From a checkpoint of a small transformer trained on Wikipedia: width 192, LayerNorm before each block.
MLP neurons of a small language model. Each row is named by its layer, matrix (up: input weights; down: output weights) and neuron, and shows model dimensions 64-191. Each number is 500 + 40 x the weight over its row's rms, rounded and kept within 0 to 999. Numbers have three digits each.
After each neuron's rows, "fires in" lists the words (lower case) most often at its 100 highest values on Wikipedia text that the model never trained on.

L22.up97:526515504550474426470504550465513562481519559516541505445515501487426408488450521509455516471466518475442500462535492517517524477500467500559409555482502478533440467527477565489583520473475523487494444513544475427513468461424544460500501505474517512476429482483585461464536547482481453500547469511525440553443508514565519478508501544582540526507558606487488524496513503476491532462444
L22.down97:497473502474447461514404531489472468553496524573480486468503490511502484496431502514495577522498511507480461447452549573438556562479481498521512522502540456579408493490489490447459496447554499455456484508478506507459561481504513477457521518472447447508582430449538474480518580531508497483560632654509464485467497577419491537482480529531516506529523540527508531519476495501493540448528
fires in: "the", "an", "anthology", "spanish"

L10.up688:535504515558458476513469498427539498492532521517531498521447487471448498447497541587471519516490471516536510447496543493483509598499535510490536410483513599474430514488504530501540472548509512474584460613536522488487435528474428440478477543506533455483495505490512455415511531526548605446573420486472457516494528486519441536506490451481513475533564427483477528473513515477508509403522
L10.down688:468530524541461369528398527420515575495576448408448495469499558474538500522519479608454452453447502488503524537569556558506517502464501583479533430485549546484486431496524466441579488525478517451563495584491475473534528496430455482500495523505507466480515504459491459516551510517580575486517495453508523485499507503521447502519546496515485428545552493469497503524507479516553509492507
fires in: "of", "same", "et"

L16.up167:477498420528501523578489514511507553501474465551516465510538475506521492426471489454534557561541539495456517547523497523540511513483467548557506508456519519434504514583538488451542514559518530424471477516432515529484443443518487555441442622537543532521467523582491533447491496508462553483495483475542455501549534427515535472495551472512432493488500490470486494452448487403457517566496
L16.down167:453516536478479504494525440491462516566495447553436506406461532472507451492511548561533564543507450533504534575469503545499577510486466553539540456459551483579451528493573402534491502496469469486513497473528448516510548505531490544505508454492495477520485528536444487487515487477408540529462413429496549419536493482514482482468544540488435505576431547413539520519449507519509502494512
fires in: "at", "in", "of", "under"

L19.up751:423500512540470526597587488456463551514494575514468504426429556464391471487399519495489480500489449538463546500472506528474470479564483531521510488529411526491530494528552516459485533530469452487436464500471489516554452559531526505525599524506474446500510470509498447500493506500439428554509469480511559531584526503445494516517482452497488464514526573502514512524454521509547509393509
L19.down751:457500457474492560490502465535510442546523498451551555520514462457485495492489493492546421558547496517513467492511478432471559480547548502410476543506545479563466426464553559554411521520481463505467503512520498540457564506508481530476433571508504518512435508477535528530496560549454533485522513481512479533390556522496517467507487514489521498508495480431546485498571436441551525455513
fires in: "at", "fort", "club", "9mm", "album"

L7.up136:512506502555515483473450455537468500486460527483497505481491501471593476472479551586490532479518517480397516446567455542511462544549424507464483487485622523505511457476491541498506509483506542461524518595494445526477468523520470487481485529505441512444460512570541477489489513526542579470468497504516464489545484543429522446522486456543421464491512577465515444494581507514567519557473
L7.down136:492516487461475444438477468567549469538460436405518426515523556483541553569490501544543477476512524489471497503446496509543503514512558511374527506490481438558476485515449437452500514554511562462540543601569504476454449532491452493541545481483491482450498526510450547521490542505468517534454497485520537476401474536489490484548458551564509547568431538539545540430490482528404508506502
fires in: "two", "following", "three", "four"

L7.up390:521441445434501487484486623456494517478472507577507471487497590509514539522477483541455546406501523466528527511501556535555575539511492463519539499506558479576533541485493532548463497496508458510625489481509478496452477489445494496490465535566432495539520465508469463465574511564479458487614473539499458524503501417497518490488528385434452440469503527542488513453556531479519458518470
L7.down390:468468539475387564480550607508536503445554456529532537481499525497489534481506526497470433507437500513510423563494501560445536450520552468505541564435555494529540492504509470466473533489493492475567447527523475514486538500519493440488457501575522492407462486477491523526572492517470515492474457500453503487520457389531490513483560510517558456501516489569447469549552450506512460463529
fires in: "an", "or", "died"

L16.up614:458530508533509538453489522457454591432474449463522554517490494465537421519509489543541567504499530544558471444487580474491501539514476467514511505464461460517501516544486501490476533529469525566458478428472455503524508483536500489452544419509500515522524517551482532501469487543481509545493485409529458497545475518478491468490586527470537556478436532496548496540495510536431475493464
L16.down614:474484430498469489560502546481534519511561462521441498433458510561464567519470478485441481526471510517423487534471438418513524469474558543485441440494557487463476531514489498493477538504509604500534513464463459530459433465479425516496490576477537529395481487512528533528500548516445484484539545484506492544525535530554581445485441488527471522546454464545537531463464559514538499437533
fires in: "a", "gymnastics"

L16.up460:462465407467518527482478491471468512498505468468560534568494491493541540518492507557491515588555504497532508565534489565493497524562477524449490503477545520577418501477511538482542531487540533516479571513475497446431489589514509469544550522434540520525527559515539526490511540482414536474473479525494484425576483473472479458436458536471508524515599480485501486523482503436478490474418
L16.down460:482547563510553459504493451543490588491542494485476470529489545505476520491476553517501441515491495495480536511461458483541561521523601442461451515454569496546491482512554504441481490482519673486445507426437462407428554512442500463462448495452455534484514457459494466576559530512536487528466492512514584489540478481523468460562510527445450491445485562509467487568504511554492498545465
fires in: "the", "two", "one", "single", "my", "a"

L8.up484:499468520511518487476487516513509485533512532488406584489486497546496500429463561492468479549439456472523506504473530539519538480485449425516543507495445482451496539499501485527505495455528566472538507545500448444554526499468498538424504477527489441597506527469455526502538465401535500433487426507412534497513514513537498531467525465586614541456559498452477453530511538478500532539520
L8.down484:478481538497469472509446497530465551489442512500509494523523496437500522403551476517539466456459418505488573444511516472498480529493547441438526462544504498496522514455489448494473554494526527493549517455560567526457453509578422571494464578506512482464522487508513524514409513517472543494524502523565591509507558528518527430485523510480468585517517516497459440443533554462528391512484
fires in: "as", "that", "rather", "however"

L13.up748:481406540461465480533478441524581506440444508500509445587480449435515546507471536576465545512471446557499465521495511494419498479515503452477431472397569578434510498542515514485507510512454524503519540531455578512466503441477445462507519581419496454462555502539476514489491477564488500527562502514552530489468533532478439503406472432518475457499560559498504479491529487494534512536468
L13.down748:479460482490485474453558500504465511414453466463459498516531469484528443521523513506440553453493529588532503563496535536528530486475593512507449462502490496491493531547476517392467445517535538612507544456499458516473501461489381504445502511459452592480517515536504502458486542437463462532542488531473473438518493507550495506468519420496408467485517525476488485429516454497471527481480
fires in: "second", "one", "third", "two", "centenary", "all"

L12.up627:517511467448488510511372469437538444474503498496512559481470529494463528476533557491464546542487470519605553485470490479497454512534519483587466539524488382539523475559442448490518523445433452497497536478546492503422516539499506460507573441507578548461520468510516458511526469411480518434493546491435605532544540513551486503520491469551562528507474530489503496481560514491546506458463
L12.down627:448455506473502544482453461517471450415451456549470451448459543601511472428488472526513580507544470439530499480527532482595478486538509548480395502529512470490509477477448490548477505498463482494493440538536491557488524551500513533506503506471494510489499460521503607462457530569524519425463550561537562525539513518539443536613495479470503523521480470525531526503575516443575512515488
fires in: "which", "that"

L16.up595:501452409562470490497540459472494476528498579549553536573564555499491491483575459578486472516488453546584516475499499588448546470512436489474607457503562450479514494540543538483531504558455490540510498496462544516448514474454476581486446618467473481464507529496514471558499537443534465502502509495476523500566486505462474473517497515464445481514516494518506582431472487510475558509527
L16.down595:515476513487454480497523477534473558454411481476485532472515500547488561510481519538551492448565531466442540508477500490481466477474514497530470434463515456462509571478528533461463457508547501496502539539518455471546536518455551493482470468565512456557546568508547522482502462519453533487495519440522555531514408461391445464496476421491504495509534476555401430544471576469543520433523
fires in: "he", "p"

L18.up387:453445477557474440463465497418563374519488524573524447521442510516468529540555476520459505504499448475559454520535517432544545486441446524504525538510454506434485532481532445581477514519483484503498457431540601443575469477542511562481505434489466498489567453484437519467467518519475501543554570479509466502468511517551565538500530476453562483515543457533541469469409499533452566466470
L18.down387:420462455480485495514489483416543470469554562457529428557446599522542598433534463530525459531498467489462434525498447448527474554447447510457486516474508503543416463482487504513458512459494510481525542485553485513485462480446483519447606548494519490507485471498509431550541531477477541449549484487550486554576516512556583505504544508499507591536492497463496510457480413418550517527490
fires in: "for", "with", "after", "before", "made"

L18.up127:463470468477497477464422501420560453443531437480489483523515489505507603529511493460489450486440560465544527510473478424412528479532478541539490484499538529471514536526528507551459595576555476492534488472463484561450567534519509446445557544543506451571530551500479455561415470505485579509568573540552540518473496478515509432504473491543549461451443502542489541490425488512545475510470
L18.down127:480496501465530543539513531560551543495588500544513524555399516481506495461439498545535474395484486450573500466451518509553534506499519511449552507536544500425470541496542531548516479415469485470499527526504518457501579441498485502508492509492551560508464457457426554537424420490481494459534629548502466517517519504531495547494534497472461501465457453441545495526537509506529423463529
fires in: "had"

L12.up526:592469443586494467484425437583584569464525407527495447498502486500484505493516469433413498519529514551492492458510466520547486535450541489490481483605555524493488503530523502501505511412531502516582491477516537529523474425463459535497541512527548494545499550529518446516453484479471495476515570509505449545429470476467454506520525497513563571542445510543515493524376531473462459448532
L12.down526:440455473488429552423536488536514485537524480519475501486450481538556516441448488519458433512477493538545512542487485446547495479480582477558557525543572484534484429519479473511489482490495453486546587575518522518515463466517464555464452542575497463534491572514475445565453518541467449446457530596482482506436516485522519475528468536536508490555489497473491510541469530533430521433529
fires in: "had", "no", "have", "has"

L16.up680:553492437506486477489503430500539544480478451448477482450475404497578450450499502445471467475534418523529541524548506409548436514524451466571409558522599493501488497560437535529529507486565525518572456463565558567544531476483475499484484493448483475539486486490525480518506516538454492489478492517497525453546410556508441483506473503507464507458491520526477493486443480495569580492497
L16.down680:486510494435496445513571500500526505447498467475509468477517475518509498449552512530467418557492423525474561475565489465477509530447526408452479488476448478609483484516488556537543489542494548508550490441531470575521504540521510520415473517475492587528480469506565507510439505509490475464506480517522575528557533464491504579539495541556523511508459450495462589538534469432527500514493
fires in: "united", "a", "as", "named", "assistant"

L12.up107:483528496520503522598434497487497479479461529547467512518494519483543468484483496525467494572470545531529492556533480510451558547525448520504513450470549477481517620536560585468540543476511526503536470513504464522520500517473539521580562527514545469479505479495522472460523475526540560515520523488508487509478506423413509484501499412435515488561497558523430474476486582499591437464468
L12.down107:554448491547458502528610516496558473463496419477496528482496525485449482497526433436445495545518506479492518422498500479482546554526534508464555469469492507547561553550509514463532521485537484536517450566492533470448428501467424512563520480465476466496473522483474496502504475428519535463466538503429506509599530519475494546555553518548454411559462485489484500527528480448473453510550
fires in: "it", "there", "its", "club"

L13.up122:462506477508488493519469508502551487540503478519513496470464469537468479503538508454500510483481515543484513543472512561540491468543465441460546445535451448465545461485520477499500454431516458487423418509560499483563563564507505562462513634483518428518507508522533484462522497529483535504508527485521583527537478516532557486507465484613565504444565489548506413487459526493477508451446
L13.down122:478471498494475444471509468498497529510475543447449468461551469490465492407573522451430521564479511473421446449518477545529521456440486489450497516514499529490515538559489508499545480498559474505435485567486461524501570536499498551555466517504476478538546521526521522589529511462432515490498524528585540438503542552482522528466543543558495466449538440477603471487464498502461476472535
fires in: "as"

L15.up531:540503443545493468498440510513464505483461438509441510541488467528563558442499626550481528478510483457461529449446478474526507468550518415499446468574473533556473606530492509522492540496461464481513458557579509524414451476494459463460471525445452520489439481468449559523489601500573539496572487488524561426498528539494567473465447512535497500442552489497458577448491489560581419525459
L15.down531:503498559476533467506487509529470502482473435555522459562521445443471559518480495461476531517477512498460518531569456487519452553459477458562499480485500509491514452432437510481476521485584501457574509609506544435608512519419506546415421460512479491499503430464535473483515458597475523515475463597468497474459559466476530531504504484489544491505459494554528486506551507510492466454484
fires in: "was", "later", "died", "went", "first"

L12.up605:510538458469443483479550480554517550506469506556475485457480543549467463502567473486493463521501510530550468458450517450509512542548460454527507531511554493561533549554488512507488523506491418529461440449502452545562516481454513533492525477525508495502494538492507572605506530479500487434548502506393489485457497513462515520514463501541494551432460474505551555560464468514565443563483
L12.down605:508511525516493572438532516550515427482491490545483530547548463432437547520513509478506436506581513515412529513515521498492496513462521503389486431568456537461485465532491509460579418465475420516536544487496444483489511495548482452539459479413533519514461497500481500598460587453491505575514452513503545551477495522519586558507507490486534485474470577450524531531492585467560450544488
fires in: "as", "became", "to", "contribution"

L10.up306:534447457500455537444552531497527541509478508524481503471493448475529474463512514535400503548537422515558558499475559476475522533567446457523570466534448520469550511473583478469568453492482498488492502479498509528548508470577428466569509497514499499506468367438545496462508474442533473514508536532451502553470510543598511506455528466490577512497544512464477552531502539531462564549550
L10.down306:574529537434534495549414467474506490477482490476473491502584596472483545475426523501554414540494502451454481549510491475501535472517489534482470529491530428541414492509435476486512521470571563491519517524561434457474506533454512487491492490554580503518507571566489456505556519581477538503529523472536498434528464474426462464503560484500497473512458451506524495529509503502478471439425
fires in: "that", "during", "of", "from", "france", "along"

L12.up47:477493535559450475480447561498462565496562481483430450465457477404486556495461515545474503542497418525492493491497533567447483588514495469500518517528575520514457541509550509493509526455506523473507543513544531551481506482487492484487470512444480424538465445530509523474511558517516520483512460533460550521514561526530508432481530442471486509547546464457553595499441478441514518472503
L12.down47:500581557447513557524436538488490589493456539588497467466503473496469514464513438525466516485427552429538485458560491525516508465433473524443554467538516539541486517491547477420454573518516579489573499481464462482499485472589568471467533525500462529523508559530526455507543503474427520522538536467498507394465500577514468517398508457529520483571473467446548498434483511532498520454578
fires in: "of", "all"

L15.up679:467468478484488478468460470494480477525485538484504498539519435483492500457525546500424525446474506455484500499516575517553519498504478463541548507463495499527544558484522553473470490488446508515509481463485540490482411500569447498521518502414583516604545457492564544566502499451541535486489518541525561470532530551486578510482470431537466479515547516485476482482493546514432505453446
L15.down679:567472522511530459481581505523542530546543505483526605466542488455539481539481452448445519481561422560506528513486482485536583548527494494537549447504460479502595545464494493486516494520560503523514491487545522579535505537502513491511567459447478540488514486496510515495440470467565525498518515571508497520500519547493465563564563454462580451489456525499513532469538518504458504507468
fires in: "that", "who", "where", "only"

L8.up670:385505469520491431520453471554498502545450537489489545514540518553531497449505498442475478586549500467485536521451493472426465515553526377558509514528466483545459497522523545541498494474525430451553455439540566527481489532521536453491559511544494507522568478416422519548470508495473534560466543484474567473594472502483499560495471381569521535467492482473529538493419470500522495527510
L8.down670:466499569389546487501529531511534480475554535596471506444507461538509520571517500415432535532480482383542521446486481525557495461459454472528452470517537514547534492492447545513417484449521456470513459514490507444491577509540467441482481456497525551565543503428496496526465551520477531507476527475559523476560501526522530555507434526455518483485501493515522488497498564508518595481500
fires in: "as", "9", "90", "978"

L7.up625:510548501477539563464492499437582508499435546530508479480567448547498509400502515517519563472495464468482545519526496508426441516533482473500526386431493519589471491436541511542534551587576384477481479455523448556552536569513449514500538489503445440488450519500543498497504512508491541486479524525538488497559464542458518505506436515498487588512432445503553548468545457465492509534536
L7.down625:519447492531469522506518531572592522449566510487441391439509508551414537489507464501490484499463503514494530501508530438497477499480497494510538541472469564571446480410495478551548477475475420450511486581544594554505520481487520494446529495547487500428472487446487411546542435412492426524523511506448547540477498469525496504461539456526505542527539462477464491468496533455576525455474
fires in: "as", "this", "such", "that", "development"

L7.up372:454498562529505452514424544488564591476489453482479524573535503456510481473461485535546508486514584526511535481478514559506436537541436527518486462536524432513488510453528574473498524438533579465524514474454544501490474557536447462468453461427382482524477543520485525457536481459524553505530477513535562512576512542531527547483469436426471533483479495510495497436485477509531499516466
L7.down372:421458535503528480476475506504501493538480523483567494484500489443514560501458514409491539489418416546488541548484467496505492529487513537475480451534530494508511412473492549444482507458443571442566506479517497549526496441512492525435448500457500550477509525439582564592539505421536550481559481462492546472517578511505483541516577441524479464479484514509514536431518516534523421510460
fires in: "of", "two", "the"

L16.up666:532470507486503418526550533475539488472460441522475492461511541513486479536448542520487559508509530495557533518493526486503440503410558432446529502527450490534548459507532547581376486528513492475498453496537463518515497448526396512518479436435593511496505531507522546493487503469468612534538541500437485529460488547447509520463500495543480516528466412529517483548433465593546460454485
L16.down666:456446511476457553430425521524443511522441483459565544510434495586511526544550506524518438553549465524515469505421518542502520514528427427486518535553515518561553485548468499488487537422484409467500537525536525573550481524491520535518543464500476474466544511472468568533542473494547530465566459508449496464476479521533428504558488492483531470534465509418518487522562544486527599567492
fires in: "that", "which", "what", "truth"

L7.up717:431493491524480483527469538491488522527526452461536489443529534469481506407522491505516490545566470510536525508510503525483499458479470490459522494505539509522527533574561475508473514567440474472465412548570572501551477498483481529459574536517459505568484464480442491458467492508487546519543500493473515364572549452544410499546478399427524456466473527535533531514524483497526572612523
L7.down717:465478487487399512494561519515497568510438533584456510531606523530582562475443480480478483518488470492558571545546460466443520419532515541542513512508528546535515479536467474520563470471472528456441446481518456476486459436538460437557484461440496534539492568497466519475427557495465519493489529515556589428571508499559514539443491464536500483480500517446511538531485535470494460480508
fires in: "over", "along", "on", "of", "under"

L15.up658:537515463529518454540449542496475535519491416467473508510469501465497547437455496435482562501555497578537464451430511475424532496486507504473492547502473535427436580529476492497514430557499467471423483505508530491543458509497541501464526483489535535513401497422488484564478508536595513537515560493484456491541544515453636470536466498539517482544522523492526478477491484576427526612504
L15.down658:508550453441500489538532495464508449561477514522498492530465510512474572508489413435476471457504503535511467491566441521466478480634476465465499531441509479489442480557490454521469537471466595384434481521463503546491561527493486475477554565593565535492512456543534495498476566507447516565528457440514490452501542421464499494508485526432494552509508509491448471508504512533551495472459
fires in: "after", "on"

L7.up419:476532571539469497540480460514473480468487493488477443500513535410496439457424537535563479436489521532465465447527420511552456524524474494514500432474626503492509569481479546451485588493525517491495495503508453485513467531500481551498461501504488553522475546487530456459538547420489596535508441458508505446464426504533515562544535473484525518586535501521517479441515442511504494504477
L7.down419:536528502486436479521464513504505478547512433481497582575471442440566480494495486529527479500463482482489512509488478537515504497435510490522518492529427539548533500451514553451507524523475549456563502505558550501524500412425459526565482450485529471513504564482493503498474490452550507537540451478473557597519536569497490522491526422525452495512507530543494484528458543568497468479462
fires in: "of", "most", "two"

L18.up562:483550538497479433513506465484551456504476531558476525470566469502532538499446567459504551500451557589481503508478465545476526545538466564481463485543515525599440457506484493533478452462488566580444548543545532482556514500474528499537574502485417496458459514451466556489484503465473439509600489436467552560499474496511416501487471558492474481472510520481535448526503495545556463571547
L18.down562:547495530504550535516514488501550589454491421450531373486407532433413489480472524545522563490575455446511505535510520468558472545456480485481463520471457422514545452575443507522523502510546607511591499584460486439416487509525518497509496488515510500464553507418443549504460541499522528504438508545487482461524541480481503519593486510523532511469480507448510514494459448505507467456505
fires in: "the"

L13.up120:576524493498496544476478533491411481494532507527455479468528504476498489654542585525475460527467469564494445507502427540474521510505505503554527436529517495479455557474483514516505497464468533495513512472530540582514479491524489456515501564474492585497486513536457507561507504427611488579497476503470473475514494499526503499522508557498515530471472508430466539502467567463370484532478
L13.down120:562536543541409561540481549526480508539491553486394522461433452507453483629495531463523504559466471506556542493510497532504537453456489474480532425518503484438499555478458510425486501529502535549415577526452528532460542462510449411571476461594494522538579424502494526552481498520476487511504482504497502526446514482495525515503493488469494500455473491493515458471506492539451514431412
fires in: "he", "i", "gokuldas", "they", "she", "all"

L12.up170:444505503449513473506426420493511519462508545478444576464517483529529533492467565539449491469581499512518516443486578440445551487624499492501505491551400562521490510493478474505460490506445474463489486537432467464517447496579498540470538450551503433529502527542548622432519515491455577444555464554494522485452495433554519501533540506528487567464512501492437489540444449510527539512489
L12.down170:555492507572617519513486471479504473511580510544475547492472542492494524466455414460521550525543505475465442477525524498500455464485481501442619484563547491553518479506502503479507473480438486473569521506470540540464476541504503492544544550507502462526504537541498550513461443523517483465506474438490482515469524516459489536469552447331524404564544511526552502529576500509502473472488
fires in: "as", "n", "from"

L15.up538:435501513471483429549445527444464449442436514532491523473463497509543457456440595528508513460446502579506562472479513528490489493539501510472521455517570472550565441556511535507556560566514490472516530575535465504536488481525480494502506505503493509513543555474474528515423527500559536450534488543523526590520457531506413591429531506514481508561531554458503538501444465543498482524420
L15.down538:464509570514508467445467448473505446471493414539493487488506519511564466472462512494518511479493440439552532484505441433466511455518494478523489456578498547582553469601545502457468536481436584501524488429527512523521459475495460467515498458512488476480516473453472492483531536529537577516462509538508422545528547474545533495465466557546470514461490477469508503595560445538472473535451
fires in: "other", "same", "different", "what", "following"

L9.up676:422519488559535451463512448548498488457503527524614470546499481543550506481483494377487515484413538520469514526566465525472455547579499544489452531513566480516474548546533555503476517481464532562469456519480494464519497505528470563388506594544472500423545478491468448521495515485530541555533451508554568482473556530467463570511467492561514537532486561413425512547476456458473508471433
L9.down676:516478501510454506491571538472468513507503522570480568538490475533454448551545566453531449462520387422591475574420467544489529550532535492460490505478519557474574460552507526448522495462495545497526490444471508482507531481535553545524505533467443468532540436488439502445501526497473479501456532531454453573539622554449474482467554551513493533493453459523434515435484503489481528544537
fires in: "west", "british", "black", "syrian", "green"

L8.up475:433550434516490540473479409483482482399539432478501447444531526529560556526529475488473489491536491499486504511486544459572497504449456480453495466425509455489460463571509572536489519512560523553482469409515484560528489479471456540526550491526493476566516564495525480486496523488483542489485457495499452472568551517537547466447516484523482498494594522473494537582569502420509549534473
L8.down475:396495482465507474509537515555485479568485489444496581483499525510520563451503526507524503501494413488485408462507539457547522499486534469481533516558542541466522504578494483441538538476449457512490518418483509530468479503476494552490510520450582573492634533474527509465472570535531511554464525538504474481555414478558561523494477472445470451517449452532491470527500555498552473469441
fires in: "a", "runner", "silver", "bronze"